Weights of a small transformer language model.
Size: 12 layers, width 256, 4 heads of 64, MLP 1280 tanh GELU.
Architecture: LayerNorm before each block, learned positions, biases.
Training: a variant of Adam for these matrices, 407M tokens, 6858 steps.
MLP neurons of a small language model. Each row is named by its layer, matrix (up: input weights) and neuron, and shows model dimensions 32-127. Each number is 50 + 12 x the weight over its row's rms, rounded and kept within 0 to 99.
A block is one neuron, or neurons of one layer that tend to fire together. After each block is what it responds to, as a language model described it from the Wikipedia text at the highest values.

L7.up51:47 51 41 43 38 64 50 57 73 52 50 62 65 61 59 48 63 46 64 68 69 44 29 44 30 61 56 48 52 45 58 40 38 46 41 38 22 73 54 39 48 58 35 46 48 35 67 31 55 40 66 59 25 71 50 30 37 56 44 56 52 35 54 62 34 69 41 54 40 55 20 63 41 47 59 38 33 18 52 63 56 40 52 56 55 48 36 24 52 50 57 43 73 61 58 50
L7.up227:74 55 51 43 59 37 55 54 65 44 41 55 38 41 52 40 63 66 52 62 47 56 66 60 58 55 51 43 32 29 50 43 53 45 47 30 30 41 51 52 46 47 65 78 51 49 46 53 67 37 67 25 62 55 39 56 66 57 55 36 45 62 57 56 53 65 62 47 55 52 55 59 63 59 51 46 44 53 42 60 44 44 30 72 68 50 35 27 59 45 45 32 49 69 70 43
L7.up367:54 76 40 40 42 47 34 62 61 48 49 52 53 51 42 48 44 45 51 70 44 53 51 55 38 61 59 65 41 43 56 51 48 54 56 71 60 58 42 70 55 33 61 52 48 46 77 45 64 63 44 52 37 58 41 42 32 40 42 64 32 53 39 45 50 45 50 53 39 34 62 37 51 30 44 18 27 67 81 49 46 49 26 47 51 49 27 35 59 39 57 30 53 62 42 49
L7.up547:64 58 54 52 47 45 55 58 25 71 54 57 41 73 25 54 56 53 55 53 54 38 69 44 54 52 50 59 58 42 55 40 43 24 27 50 51 65 42 58 59 53 68 67 47 43 38 36 51 64 45 34 68 52 49 55 34 70 39 71 53 59 29 64 51 14 42 47 37 37 39 39 92 60 38 66 32 67 52 45 43 56 49 49 43 57 39 47 50 42 34 46 45 69 65 49
L7.up716:47 71 53 42 75 44 59 54 67 57 57 54 34 52 33 36 58 48 42 63 46 47 60 49 46 48 81 39 54 75 41 46 54 54 44 45 65 53 58 38 48 62 58 52 68 51 46 57 61 47 52 52 61 45 28 33 50 58 75 59 31 35 64 55 48 36 50 61 62 41 53 57 40 32 43 42 30 49 46 64 49 64 51 71 49 59 50 34 59 51 51 21 70 51 68 26
L7.up912:36 64 83 74 39 62 62 42 76 45 48 66 65 60 44 45 32 56 61 46 64 48 41 44 34 74 69 49 47 49 32 37 58 77 60 52 35 55 41 56 60 52 53 58 51 54 47 45 59 53 37 43 54 77 72 48 60 48 60 41 65 57 50 49 46 46 42 45 59 64 40 53 40 52 76 46 26 26 54 55 71 61 48 45 60 66 44 45 37 25 37 47 48 71 59 51
L7.up938:44 57 56 53 62 65 38 41 59 47 46 53 41 45 49 44 41 35 57 56 54 49 71 47 57 55 41 50 40 35 36 45 49 71 38 49 42 53 17 62 51 35 25 54 44 52 47 36 70 46 60 40 54 65 64 32 39 57 41 55 68 51 41 55 29 37 40 70 38 49 40 64 74 35 48 34 63 50 71 64 74 67 34 41 31 40 56 52 50 51 50 31 45 36 53 83
L7.up1075:55 40 65 75 58 28 70 56 58 46 50 58 58 60 49 40 53 43 60 76 50 63 69 65 46 52 56 34 46 57 58 37 19 51 54 37 59 40 42 39 56 54 69 55 60 69 71 47 62 45 66 30 44 46 47 51 75 43 51 52 52 45 47 68 43 52 45 42 62 54 47 78 41 58 45 45 40 46 42 72 39 54 45 49 47 40 33 47 33 54 58 53 47 43 58 73
Responds to: Mid-word surname fragments

L3.up133:57 68 41 41 43 42 69 60 42 61 47 45 48 60 65 57 42 47 61 60 45 25 49 28 30 55 51 43 51 37 62 40 54 43 40 22 36 43 25 32 67 48 76 53 41 53 51 24 51 61 53 41 65 41 46 24 57 57 65 70 66 33 58 36 45 40 58 47 54 75 64 69 68 34 70 45 39 55 46 51 38 51 49 56 61 57 57 50 70 56 54 78 61 56 52 55
L3.up325:49 50 60 53 45 82 54 60 46 39 62 49 67 50 43 47 75 68 56 45 44 52 58 63 54 55 45 39 64 46 46 32 51 50 44 36 45 59 56 46 15 44 58 48 50 54 51 54 72 53 33 39 72 63 64 72 50 36 48 42 45 44 31 57 40 49 22 38 52 64 54 64 60 38 52 61 60 52 45 54 34 76 63 64 46 57 40 54 74 33 50 52 63 59 74 50
L3.up521:40 33 63 53 48 49 90 51 37 40 77 60 49 82 54 33 42 64 39 45 40 24 48 44 42 45 48 53 60 44 63 30 56 62 62 48 60 58 57 48 40 56 66 55 48 30 46 51 45 69 38 35 37 45 54 48 40 61 48 76 35 54 50 51 47 48 34 44 50 63 46 42 71 27 37 47 44 56 51 36 43 72 56 51 52 64 47 58 65 54 55 42 64 56 61 42
L3.up544:39 56 65 49 67 47 74 71 45 44 59 51 44 57 55 34 59 68 82 53 50 41 35 56 35 45 40 30 50 31 54 45 46 46 36 30 70 44 49 43 49 49 85 70 72 38 62 53 43 64 56 52 63 35 34 55 46 41 63 66 52 52 54 40 47 49 63 47 65 48 46 70 48 53 82 54 64 48 41 73 45 50 28 33 53 61 66 42 46 57 55 65 43 43 63 56
L3.up597:30 61 58 52 48 31 63 68 45 43 71 73 50 77 62 26 85 55 67 56 46 36 50 74 46 50 48 43 52 60 46 42 46 51 59 55 74 55 58 46 42 53 78 29 39 58 39 51 49 43 58 19 48 61 47 56 31 41 71 46 47 42 43 69 38 57 54 54 58 41 49 63 60 64 66 85 63 41 54 53 48 42 51 81 63 69 43 49 58 57 57 35 75 33 55 41
L3.up1047:44 47 82 52 48 63 39 65 70 40 54 56 53 52 46 38 64 42 43 48 55 42 50 55 59 43 37 59 44 41 51 69 44 50 44 35 52 39 30 29 21 56 48 58 22 58 51 50 54 48 37 37 78 49 48 51 71 60 52 54 40 37 56 69 48 27 17 22 43 53 56 46 43 42 44 54 41 43 61 51 58 72 59 42 48 71 67 58 44 45 68 59 33 68 34 57
L3.up1070:63 48 54 59 46 45 47 63 49 43 56 46 57 58 39 52 25 49 43 55 63 59 69 63 30 55 53 16 55 66 39 53 67 42 41 60 69 38 45 39 63 47 72 62 81 40 46 57 44 56 62 43 46 66 43 30 46 46 53 47 52 51 44 53 53 43 61 41 58 64 50 58 49 69 52 45 36 56 16 56 52 62 34 55 54 50 52 38 53 52 45 59 57 27 47 62
L3.up1224:39 45 66 51 55 36 55 76 52 57 59 55 22 50 44 43 58 56 53 57 34 46 51 30 40 43 58 22 50 47 37 41 59 54 34 40 58 41 53 46 52 58 65 67 39 32 66 44 40 52 44 51 52 42 32 31 45 31 62 45 33 37 50 49 50 67 59 50 60 49 73 70 56 29 57 71 70 39 35 58 40 58 35 69 46 74 70 49 46 67 61 52 47 52 37 53
Responds to: Year digits after leading 1/2

L4.up882:57 45 66 49 38 66 65 71 56 49 69 51 34 51 66 73 40 48 33 32 56 28 44 45 42 53 46 52 51 47 58 59 63 52 48 48 38 69 73 41 78 48 52 65 46 49 49 53 47 64 58 36 46 52 25 33 28 23 60 33 60 26 35 69 57 62 58 33 56 31 59 40 47 48 66 49 78 23 62 33 38 52 46 37 57 43 68 46 43 51 57 62 40 63 49 46
Responds to: Coordinating conjunctions in lists

L3.up404:55 49 48 42 23 59 41 46 68 23 66 40 31 57 28 62 52 36 62 61 57 36 77 56 42 56 46 49 53 28 48 54 59 51 22 55 55 38 68 49 50 40 58 43 43 42 39 52 38 35 66 37 66 50 46 52 48 38 41 57 63 58 47 45 38 62 67 55 46 55 28 41 32 26 51 50 34 62 68 42 32 45 59 51 42 62 58 66 62 55 91 63 50 43 60 47
L3.up433:57 40 29 28 47 59 53 45 47 39 27 49 71 43 49 55 40 49 64 31 57 38 46 55 44 41 56 45 63 36 37 53 35 54 54 40 40 56 50 60 47 76 57 32 58 44 45 69 66 46 51 63 53 76 52 43 63 64 63 62 45 40 57 34 63 53 33 52 56 47 18 55 52 40 52 69 65 48 54 64 53 65 66 41 57 60 38 51 51 51 59 54 56 74 67 57
L3.up607:39 42 66 36 49 48 34 49 55 49 58 47 49 47 42 56 55 50 76 59 80 48 57 51 41 57 33 59 54 47 39 45 69 51 56 36 58 55 52 44 64 56 52 27 46 60 20 52 60 69 59 35 62 53 48 43 39 43 44 50 51 61 52 37 37 33 36 57 65 51 39 63 38 61 48 68 45 52 36 77 50 74 51 65 62 53 50 50 55 45 60 45 57 51 63 56
L3.up634:43 40 40 56 53 56 23 29 41 24 58 49 71 61 56 48 37 31 55 39 74 52 62 43 55 52 55 23 43 35 57 46 29 68 78 44 45 37 57 55 55 57 51 40 71 36 55 57 44 59 58 48 45 67 42 27 61 47 47 44 33 55 45 22 30 47 42 29 65 71 58 47 50 78 53 34 43 48 70 71 44 73 44 45 52 52 52 54 55 51 54 67 45 59 66 53
L3.up1044:49 53 71 69 54 54 54 48 64 47 61 62 63 54 56 57 52 46 61 65 51 33 53 63 64 66 49 26 57 39 51 39 43 39 32 43 68 53 53 41 50 40 52 47 41 25 39 79 39 36 66 42 63 67 51 27 46 59 50 36 46 51 68 71 32 58 49 38 48 60 55 44 61 49 59 55 55 54 65 32 43 58 45 57 77 58 60 63 46 33 68 39 33 40 51 43
L3.up1123:36 63 53 42 57 39 58 31 54 36 54 60 67 58 33 48 43 41 53 50 40 42 55 72 54 73 60 47 52 38 45 62 73 55 48 24 60 34 38 54 49 63 48 60 38 48 54 58 47 59 65 56 70 45 53 27 52 36 63 44 45 60 46 41 40 51 26 51 58 47 56 43 34 53 61 45 68 58 60 71 47 79 41 46 63 63 63 46 62 40 48 34 44 46 62 48
L3.up1235:40 61 43 48 57 56 60 70 60 47 42 59 54 43 41 54 45 31 60 37 40 55 34 52 36 46 48 21 64 45 37 48 62 55 32 39 74 39 48 40 50 70 29 41 28 63 60 56 25 47 47 25 52 27 56 54 32 52 50 63 52 58 69 46 50 66 34 54 53 46 39 55 44 55 55 46 44 66 31 39 59 48 59 41 44 68 66 53 33 50 47 53 67 52 59 42
L3.up1261:41 64 51 52 44 67 48 28 66 45 50 45 58 48 39 33 32 67 51 42 51 40 65 59 43 62 40 56 58 38 46 60 64 52 32 61 49 65 46 53 49 30 33 57 49 43 73 37 54 51 74 37 64 65 34 32 27 05 48 50 56 60 41 51 38 45 69 48 67 58 57 48 62 52 65 50 54 68 49 66 41 63 43 43 61 54 49 67 51 51 56 30 31 57 62 63
Responds to: Vowel word-piece tokens

L3.up32:67 41 47 49 69 65 59 45 46 45 53 48 73 49 62 61 40 58 44 38 48 35 67 38 46 62 66 54 25 28 47 65 55 35 44 55 34 52 21 29 53 45 37 83 35 43 49 44 45 28 41 48 45 45 33 41 46 53 49 46 51 33 38 48 48 35 59 42 73 59 37 48 52 45 67 60 59 47 56 37 40 84 60 42 60 45 59 46 51 22 39 42 72 59 56 47
L3.up290:55 61 48 51 53 32 69 72 51 58 56 42 53 26 59 48 48 28 59 63 59 42 48 46 60 54 44 42 51 37 53 77 66 58 53 42 59 53 60 60 55 46 42 54 55 48 29 43 28 48 50 46 60 62 45 44 39 13 52 51 41 21 39 49 40 62 54 61 61 37 52 55 58 38 67 34 36 34 62 43 33 70 36 44 55 52 49 49 48 50 47 31 50 37 35 65
L3.up310:48 54 48 35 59 48 66 65 65 49 48 77 43 52 39 74 55 56 42 53 64 59 50 44 73 55 36 70 52 42 67 63 46 51 46 37 56 29 61 35 55 43 56 60 43 46 47 60 56 46 45 48 37 47 39 55 29 36 39 48 40 40 33 65 51 73 48 37 58 57 45 54 17 40 67 24 50 46 57 45 48 81 44 51 60 59 55 42 64 60 51 33 45 58 50 54
L3.up450:47 47 61 59 59 58 69 67 67 68 64 46 40 57 24 63 73 72 40 74 59 47 23 51 61 43 48 56 43 36 56 56 48 32 37 40 86 54 38 38 31 55 70 63 51 42 55 54 44 51 34 40 60 61 44 35 46 51 49 48 48 33 40 72 59 52 46 29 61 55 54 46 60 41 65 58 61 68 38 59 53 62 39 55 44 40 72 52 53 37 64 39 34 47 37 56
L3.up555:51 58 52 36 66 57 72 38 75 61 41 52 48 42 48 67 54 60 65 36 66 46 67 40 57 45 58 42 46 44 54 68 33 56 31 46 63 52 44 15 34 62 40 70 41 31 45 60 61 29 55 37 54 40 43 20 59 44 38 47 52 46 17 61 47 52 43 37 67 55 58 55 66 59 50 52 45 41 32 43 50 57 47 58 64 47 57 43 37 40 43 44 54 49 52 50
L3.up926:59 52 74 64 59 68 73 40 69 38 54 63 53 48 36 63 59 55 30 52 62 46 60 59 47 68 47 30 51 25 40 37 58 54 39 39 53 61 47 38 31 48 46 63 57 54 63 42 55 40 34 46 50 50 22 66 41 53 41 34 49 55 22 46 57 47 42 40 61 58 28 63 40 39 46 55 44 72 42 45 45 32 51 60 50 77 54 74 49 48 50 17 54 49 52 51
L3.up1001:50 57 49 39 59 56 59 50 60 53 43 47 67 49 46 78 70 32 57 34 63 52 55 47 41 37 59 60 62 61 52 35 66 55 58 43 49 50 47 34 32 47 60 56 49 46 71 54 48 42 50 50 59 44 46 45 42 44 59 54 47 47 54 60 50 58 40 41 63 43 53 62 55 26 56 45 43 45 45 44 37 44 65 50 54 41 53 38 65 32 46 39 50 60 58 64
L3.up1099:49 71 63 53 55 60 45 55 75 41 43 53 66 54 44 57 64 51 34 53 67 52 57 62 53 51 62 63 32 37 49 64 37 60 49 58 61 31 61 62 63 53 54 54 43 30 61 50 39 42 49 56 59 52 41 40 42 66 25 51 43 47 68 53 46 58 57 66 67 53 51 53 47 41 51 35 35 44 52 48 43 60 43 26 66 45 48 59 59 59 37 16 34 51 78 61
Responds to: Mid-word "-its/-ts" continuations

L7.up181:73 43 48 41 47 56 39 36 51 48 44 68 39 47 47 40 52 43 71 79 45 34 40 59 54 31 56 56 55 84 59 49 58 49 51 29 54 65 59 43 47 69 50 61 48 48 64 43 48 40 59 27 70 43 60 55 43 50 70 58 36 32 71 57 31 78 36 74 56 43 50 60 56 56 40 61 43 29 38 51 34 26 62 43 59 68 47 45 35 69 55 61 54 53 63 60
L7.up282:69 57 58 40 19 61 43 39 39 48 40 50 54 49 40 48 67 63 56 43 69 58 54 53 62 37 44 54 55 63 54 26 71 41 56 38 69 37 77 48 50 75 55 49 40 36 46 69 62 62 58 35 58 56 49 55 56 47 38 33 38 22 60 57 37 37 51 48 48 51 38 53 68 29 48 47 55 30 40 54 50 67 69 43 58 60 76 71 56 65 71 45 36 27 54 42
L7.up326:43 54 52 40 45 47 48 47 66 53 45 51 40 55 71 68 51 62 53 32 43 53 42 45 42 34 47 57 49 62 59 36 62 44 29 48 47 59 42 46 59 60 28 73 48 40 54 33 31 58 46 31 66 68 34 38 41 32 65 56 57 42 41 42 43 53 43 54 54 21 54 64 48 59 60 34 46 21 61 18 37 43 46 53 59 60 45 52 54 63 51 56 41 35 48 49
L7.up402:42 59 45 35 59 66 49 57 46 56 29 62 47 60 64 75 78 50 37 35 34 47 59 60 41 52 58 31 50 54 65 34 59 64 38 34 60 66 53 49 56 66 43 68 43 53 68 51 42 59 34 19 58 78 33 37 28 60 49 41 33 39 55 52 52 32 51 71 64 52 56 55 47 41 57 24 58 36 37 45 52 54 54 42 62 75 51 44 37 49 59 21 65 58 59 57
L7.up581:55 43 53 51 37 61 64 26 48 65 64 66 46 54 33 69 62 40 38 50 27 51 47 53 39 46 37 41 61 64 40 37 46 45 52 42 73 48 35 46 51 46 43 51 55 62 84 40 59 49 36 56 43 60 30 56 39 45 45 46 37 43 46 56 32 67 52 58 35 45 50 50 51 68 43 52 32 29 61 55 49 44 29 73 51 67 54 43 62 26 32 49 48 50 63 47
L7.up712:60 52 53 42 42 53 43 33 55 53 52 49 47 52 51 63 37 53 43 51 67 51 43 68 52 44 53 08 40 59 70 45 44 53 60 33 59 58 46 48 41 60 64 62 59 31 65 48 48 51 54 46 44 49 62 49 64 55 42 53 53 32 52 59 59 81 57 66 60 32 56 53 47 53 35 32 62 34 41 60 47 75 42 63 48 67 40 63 43 66 55 35 70 45 52 45
L7.up1001:33 49 64 38 58 88 59 65 54 35 68 44 42 75 35 67 68 59 58 38 75 36 54 41 53 54 50 38 53 41 45 53 43 66 40 44 68 69 67 31 54 59 46 61 58 62 42 45 56 42 59 37 35 29 41 45 49 76 54 36 38 51 49 75 44 73 46 50 68 76 58 60 47 35 35 57 49 39 51 49 42 69 49 55 47 50 54 72 45 61 57 58 61 72 49 53
L7.up1162:47 48 61 50 20 65 39 47 46 32 43 53 63 61 31 53 45 45 51 55 39 64 56 46 53 38 39 40 35 49 53 47 44 61 39 41 42 48 51 47 46 46 60 57 57 63 69 49 50 63 45 13 62 60 48 48 66 36 50 35 51 61 49 69 33 19 39 40 38 67 37 61 71 70 45 43 70 47 43 64 52 57 58 90 50 58 43 60 67 51 71 56 60 72 73 53
Responds to: Coordinating conjunctions after phrases

L7.up78:42 65 49 55 42 65 49 46 49 55 47 48 54 63 52 39 42 33 57 56 51 36 51 40 44 59 55 53 47 54 46 40 53 49 54 50 59 53 63 40 69 41 66 56 65 49 37 51 52 30 72 34 58 41 59 40 50 65 51 61 51 37 53 52 53 62 40 34 71 53 25 51 45 60 52 43 52 08 58 60 60 59 54 50 65 49 72 45 54 45 51 70 58 37 57 59
L7.up491:60 37 47 56 55 46 42 29 46 49 39 60 44 56 70 59 74 49 73 39 42 61 34 53 40 48 37 45 48 65 50 48 43 49 38 30 50 48 45 48 83 51 62 40 54 56 41 55 56 57 51 50 53 36 53 53 36 40 44 47 31 38 71 64 54 51 45 42 56 48 13 56 66 32 47 58 44 31 41 64 57 59 45 84 29 34 64 67 43 61 43 54 31 56 48 45
L7.up562:49 43 36 55 48 55 58 57 43 72 44 43 29 52 23 56 63 45 64 42 45 47 46 47 37 42 48 36 70 62 51 64 42 59 33 56 38 65 67 37 42 54 49 58 49 42 36 57 53 53 53 39 42 72 70 46 41 83 67 55 35 21 56 66 49 61 46 45 68 74 41 55 46 50 56 52 70 51 63 44 52 77 45 52 49 60 66 58 63 46 29 68 27 47 23 65
L7.up576:59 69 43 41 36 44 64 31 64 36 40 42 48 53 38 59 38 38 75 51 50 35 66 59 39 66 63 57 48 43 31 48 42 59 45 36 76 46 51 39 54 62 43 51 60 38 37 59 56 55 65 51 52 64 47 36 44 66 42 59 50 48 45 39 42 62 40 63 71 57 28 58 63 38 47 37 66 55 50 65 40 71 56 49 36 60 39 45 51 55 57 61 69 68 50 60
L7.up739:69 46 44 51 49 52 37 62 51 53 34 46 51 46 35 67 64 60 40 55 43 48 59 49 53 50 48 48 65 80 43 31 48 39 49 61 57 44 29 41 76 71 49 47 53 54 43 69 32 43 53 31 61 24 65 41 51 81 41 63 38 75 29 45 49 47 73 38 65 42 29 51 54 47 67 49 43 38 26 66 51 66 52 56 55 42 52 75 66 61 50 65 37 44 59 65
L7.up777:42 21 40 61 26 52 56 70 48 57 50 56 59 44 35 31 52 44 62 57 45 43 57 48 36 44 64 39 53 60 31 56 42 50 34 52 55 50 65 30 76 60 55 41 50 51 45 56 44 36 63 25 82 63 46 49 33 59 60 77 36 40 55 70 37 57 29 40 57 64 31 57 48 64 41 45 65 45 49 70 46 78 41 56 50 52 52 48 50 53 49 42 52 36 54 68
L7.up1086:53 79 40 52 58 54 48 28 32 50 17 42 47 30 67 54 48 33 57 38 58 41 51 50 37 44 69 40 48 64 59 68 50 47 28 52 56 50 42 46 59 53 65 56 64 40 55 54 69 68 57 63 61 87 36 48 47 45 61 33 60 30 52 57 39 65 54 35 52 64 58 51 50 45 50 47 47 40 38 36 54 46 52 78 44 65 62 44 69 63 53 25 22 50 40 43
L7.up1220:47 52 64 55 51 54 62 58 27 38 73 53 35 42 43 51 51 45 52 46 38 39 34 43 32 39 51 50 68 63 44 52 32 64 33 46 47 54 63 54 38 48 49 47 37 29 52 26 75 76 64 44 70 43 49 47 53 69 55 39 61 33 46 61 45 54 47 47 45 54 38 65 62 72 53 48 47 40 54 59 71 46 44 65 50 48 60 40 58 66 60 64 36 75 31 69
Responds to: Mid-word fragment pieces

L4.up810:47 53 55 45 42 55 40 61 51 44 34 69 48 52 37 55 44 50 79 49 42 56 59 61 34 27 35 53 53 76 47 32 54 47 38 38 50 57 29 49 61 55 35 47 46 57 52 51 60 42 56 56 40 44 39 58 37 30 50 57 40 49 35 56 34 39 24 59 79 56 55 61 50 53 47 60 66 57 47 79 43 67 45 47 56 71 66 59 29 45 52 33 67 49 62 46
Responds to: Mid-word vowel fragments

L4.up271:89 47 61 30 51 59 56 44 42 39 35 39 36 57 51 62 46 35 61 58 55 59 68 47 41 74 49 50 40 45 49 43 40 55 34 37 52 56 40 45 37 47 69 54 43 37 47 60 53 47 36 57 63 57 44 64 59 44 55 66 41 55 43 45 44 37 67 55 65 51 46 86 54 45 52 51 15 52 28 53 59 38 39 34 79 53 30 39 62 71 45 45 60 52 85 51
Responds to: Y and j glide letters

L3.up35:80 60 52 38 41 84 49 48 58 60 42 65 49 48 55 81 29 48 57 53 58 55 50 72 36 45 34 52 66 41 70 47 59 41 41 34 51 29 62 16 45 52 48 56 51 54 61 40 59 48 39 33 39 30 49 61 43 49 59 38 29 21 59 74 50 63 58 48 44 38 49 45 45 56 55 36 52 46 43 47 49 56 59 47 52 50 56 41 47 41 53 38 52 47 50 45
L3.up107:43 54 56 40 57 64 43 40 53 50 45 58 57 42 40 47 46 47 54 40 58 40 62 52 44 73 49 36 56 42 60 35 54 50 61 52 54 31 60 36 44 52 57 53 79 59 52 59 57 51 45 57 60 44 47 54 32 41 64 49 44 43 65 49 29 64 44 51 38 48 49 55 34 45 58 40 57 29 64 64 43 49 48 49 43 65 67 38 69 47 56 64 36 32 59 52
L3.up371:53 31 57 23 48 58 45 36 69 46 55 58 51 54 43 44 63 40 48 57 58 44 42 61 35 67 40 70 52 30 49 43 74 46 59 46 50 52 59 47 63 62 62 92 46 45 53 55 47 44 45 28 44 63 48 44 42 41 51 44 38 51 40 57 50 57 33 49 51 43 66 60 50 68 33 55 54 39 50 66 48 51 58 50 55 40 39 47 41 62 54 42 61 40 56 55
L3.up455:52 58 52 44 44 58 44 62 41 52 42 65 29 54 69 54 42 60 63 52 44 45 45 60 44 56 77 30 46 57 59 54 51 41 67 30 46 47 69 59 47 41 45 79 52 46 51 59 60 45 58 46 55 62 24 38 27 66 66 27 40 68 47 70 45 41 36 51 43 57 72 54 53 60 55 46 55 40 39 81 56 69 53 55 54 37 45 47 51 46 38 61 45 23 59 61
L3.up478:60 48 43 28 51 56 33 48 61 45 41 57 50 56 49 72 37 56 79 58 39 46 54 52 18 70 61 34 39 37 51 54 62 42 65 37 52 44 75 44 61 46 28 40 45 70 39 70 61 24 59 50 48 49 35 32 32 27 49 72 56 35 56 45 41 63 75 36 73 45 52 61 51 71 59 50 49 44 48 41 54 48 52 66 62 54 64 54 53 52 64 49 46 57 41 40
L3.up758:69 58 51 50 62 48 44 45 65 40 23 76 42 73 70 36 47 50 55 55 78 42 59 40 30 36 49 41 54 26 45 39 44 57 37 49 65 53 48 39 40 49 50 51 40 44 36 46 59 50 76 35 49 47 15 47 45 57 49 48 51 52 58 50 56 39 54 12 49 48 47 56 34 48 44 37 64 29 59 39 49 32 61 40 51 71 53 51 43 58 40 58 58 40 62 62
L3.up970:69 36 40 44 45 78 42 35 75 54 62 60 63 61 33 64 53 59 74 44 43 49 56 67 44 52 71 41 40 49 55 49 60 49 59 29 63 49 68 49 67 54 46 70 51 37 43 74 53 51 60 60 62 53 41 37 66 53 45 36 61 62 55 54 32 57 56 45 49 60 48 52 57 52 53 51 51 23 43 46 48 73 29 43 70 69 52 36 70 53 42 37 55 39 61 63
L3.up1222:72 73 46 41 65 55 54 44 47 38 61 48 52 52 36 58 64 56 64 43 39 55 48 58 28 56 57 55 61 49 48 51 56 36 46 46 33 35 50 53 54 66 57 51 51 69 64 42 56 51 77 30 50 76 35 37 65 37 55 28 64 34 46 39 55 36 32 33 55 50 42 57 53 53 57 71 40 48 44 36 47 59 51 59 46 53 62 32 45 38 35 32 64 28 44 53
Responds to: Coordinating conjunctions

L7.up58:45 46 60 42 43 55 47 25 48 40 80 63 66 46 34 38 58 53 62 52 68 50 34 57 34 52 40 66 40 65 51 32 59 69 54 41 31 51 48 58 43 47 64 59 43 38 51 75 51 38 72 58 45 54 56 64 56 48 57 67 61 47 67 60 43 62 31 47 50 35 60 43 54 30 52 44 45 58 64 31 42 23 58 36 73 75 76 51 57 45 67 63 38 50 50 50
L7.up94:29 36 58 54 63 51 23 48 62 33 47 31 76 57 74 18 50 47 41 59 46 35 42 54 29 40 62 55 54 78 57 78 56 48 24 41 39 47 44 45 38 43 62 43 35 70 41 67 41 52 69 51 44 51 54 58 40 46 57 62 53 57 60 55 55 40 44 36 66 61 38 66 40 48 70 40 50 44 64 39 52 69 41 48 55 70 30 43 52 49 65 50 44 54 56 53
L7.up170:44 38 60 42 56 60 81 42 62 40 58 62 60 40 45 33 53 54 49 55 56 35 33 52 36 50 37 62 55 68 41 52 72 54 36 33 50 49 44 76 13 41 80 49 42 57 45 49 66 59 61 38 65 49 52 59 58 25 74 63 47 22 55 63 46 71 57 51 57 52 53 65 56 42 67 36 49 37 50 35 56 59 43 50 60 53 54 35 54 44 50 55 43 48 42 65
L7.up492:39 37 47 48 52 60 45 36 45 55 57 47 73 44 30 41 59 64 45 54 58 37 37 55 48 31 48 29 49 51 29 38 70 64 55 56 34 62 59 41 56 53 67 40 36 51 49 40 53 48 50 59 57 51 44 39 43 50 49 60 59 55 44 23 52 43 47 58 55 59 65 53 49 31 57 56 41 50 54 55 46 37 64 75 41 56 56 31 72 42 58 46 31 48 71 59
L7.up874:40 36 83 43 55 31 44 61 55 43 51 82 45 57 26 34 57 35 46 68 67 63 22 53 50 53 57 51 38 57 80 43 65 40 57 47 28 52 52 58 60 45 72 36 58 55 62 46 52 49 48 30 61 44 30 34 56 54 50 59 50 48 47 60 39 62 62 40 42 58 56 58 52 20 64 54 51 63 56 61 39 64 25 51 68 69 59 41 58 50 65 43 41 63 47 60
L7.up937:49 43 53 56 34 43 55 46 57 39 77 58 62 50 36 45 50 56 49 50 49 52 76 47 35 51 52 45 48 46 46 20 28 56 57 58 36 54 72 55 54 42 56 61 55 48 48 59 65 40 82 52 62 58 64 44 59 35 74 73 58 36 46 53 34 63 61 53 41 35 61 47 60 53 52 29 57 44 66 59 60 54 55 34 50 44 48 41 51 56 71 52 55 66 65 67
L7.up1134:46 70 47 56 45 48 57 66 68 38 72 47 46 59 46 33 40 50 65 55 39 55 41 46 34 64 80 25 36 59 63 39 37 54 35 51 58 55 51 42 54 62 71 35 67 42 52 66 68 43 59 56 59 52 55 42 55 36 58 50 46 38 67 40 35 61 44 38 42 65 45 59 41 22 52 29 51 43 51 67 55 61 53 53 61 60 53 30 31 62 53 60 40 42 65 66
L7.up1216:52 24 56 73 60 75 61 50 64 45 48 34 53 56 39 24 42 64 45 58 28 46 38 52 48 40 45 45 48 42 52 51 44 60 35 41 45 67 44 50 22 44 71 53 41 65 59 24 42 70 42 40 60 44 40 47 70 53 71 57 46 66 39 41 35 46 52 38 55 48 61 74 42 41 66 54 41 42 57 46 57 53 48 50 44 63 64 57 60 37 53 50 57 40 36 79
Responds to: Year-digit continuations

L4.up891:45 60 52 39 60 46 48 45 32 46 47 50 59 54 52 55 60 65 42 62 43 49 46 63 53 59 71 38 62 61 84 36 70 40 43 65 69 58 61 44 52 63 58 48 47 32 49 58 37 57 30 71 45 51 42 44 47 23 70 49 40 34 47 39 57 51 47 47 42 55 60 54 58 35 57 62 42 46 47 57 34 44 64 51 40 39 58 75 73 61 52 51 66 44 26 30
Responds to: Year digits after century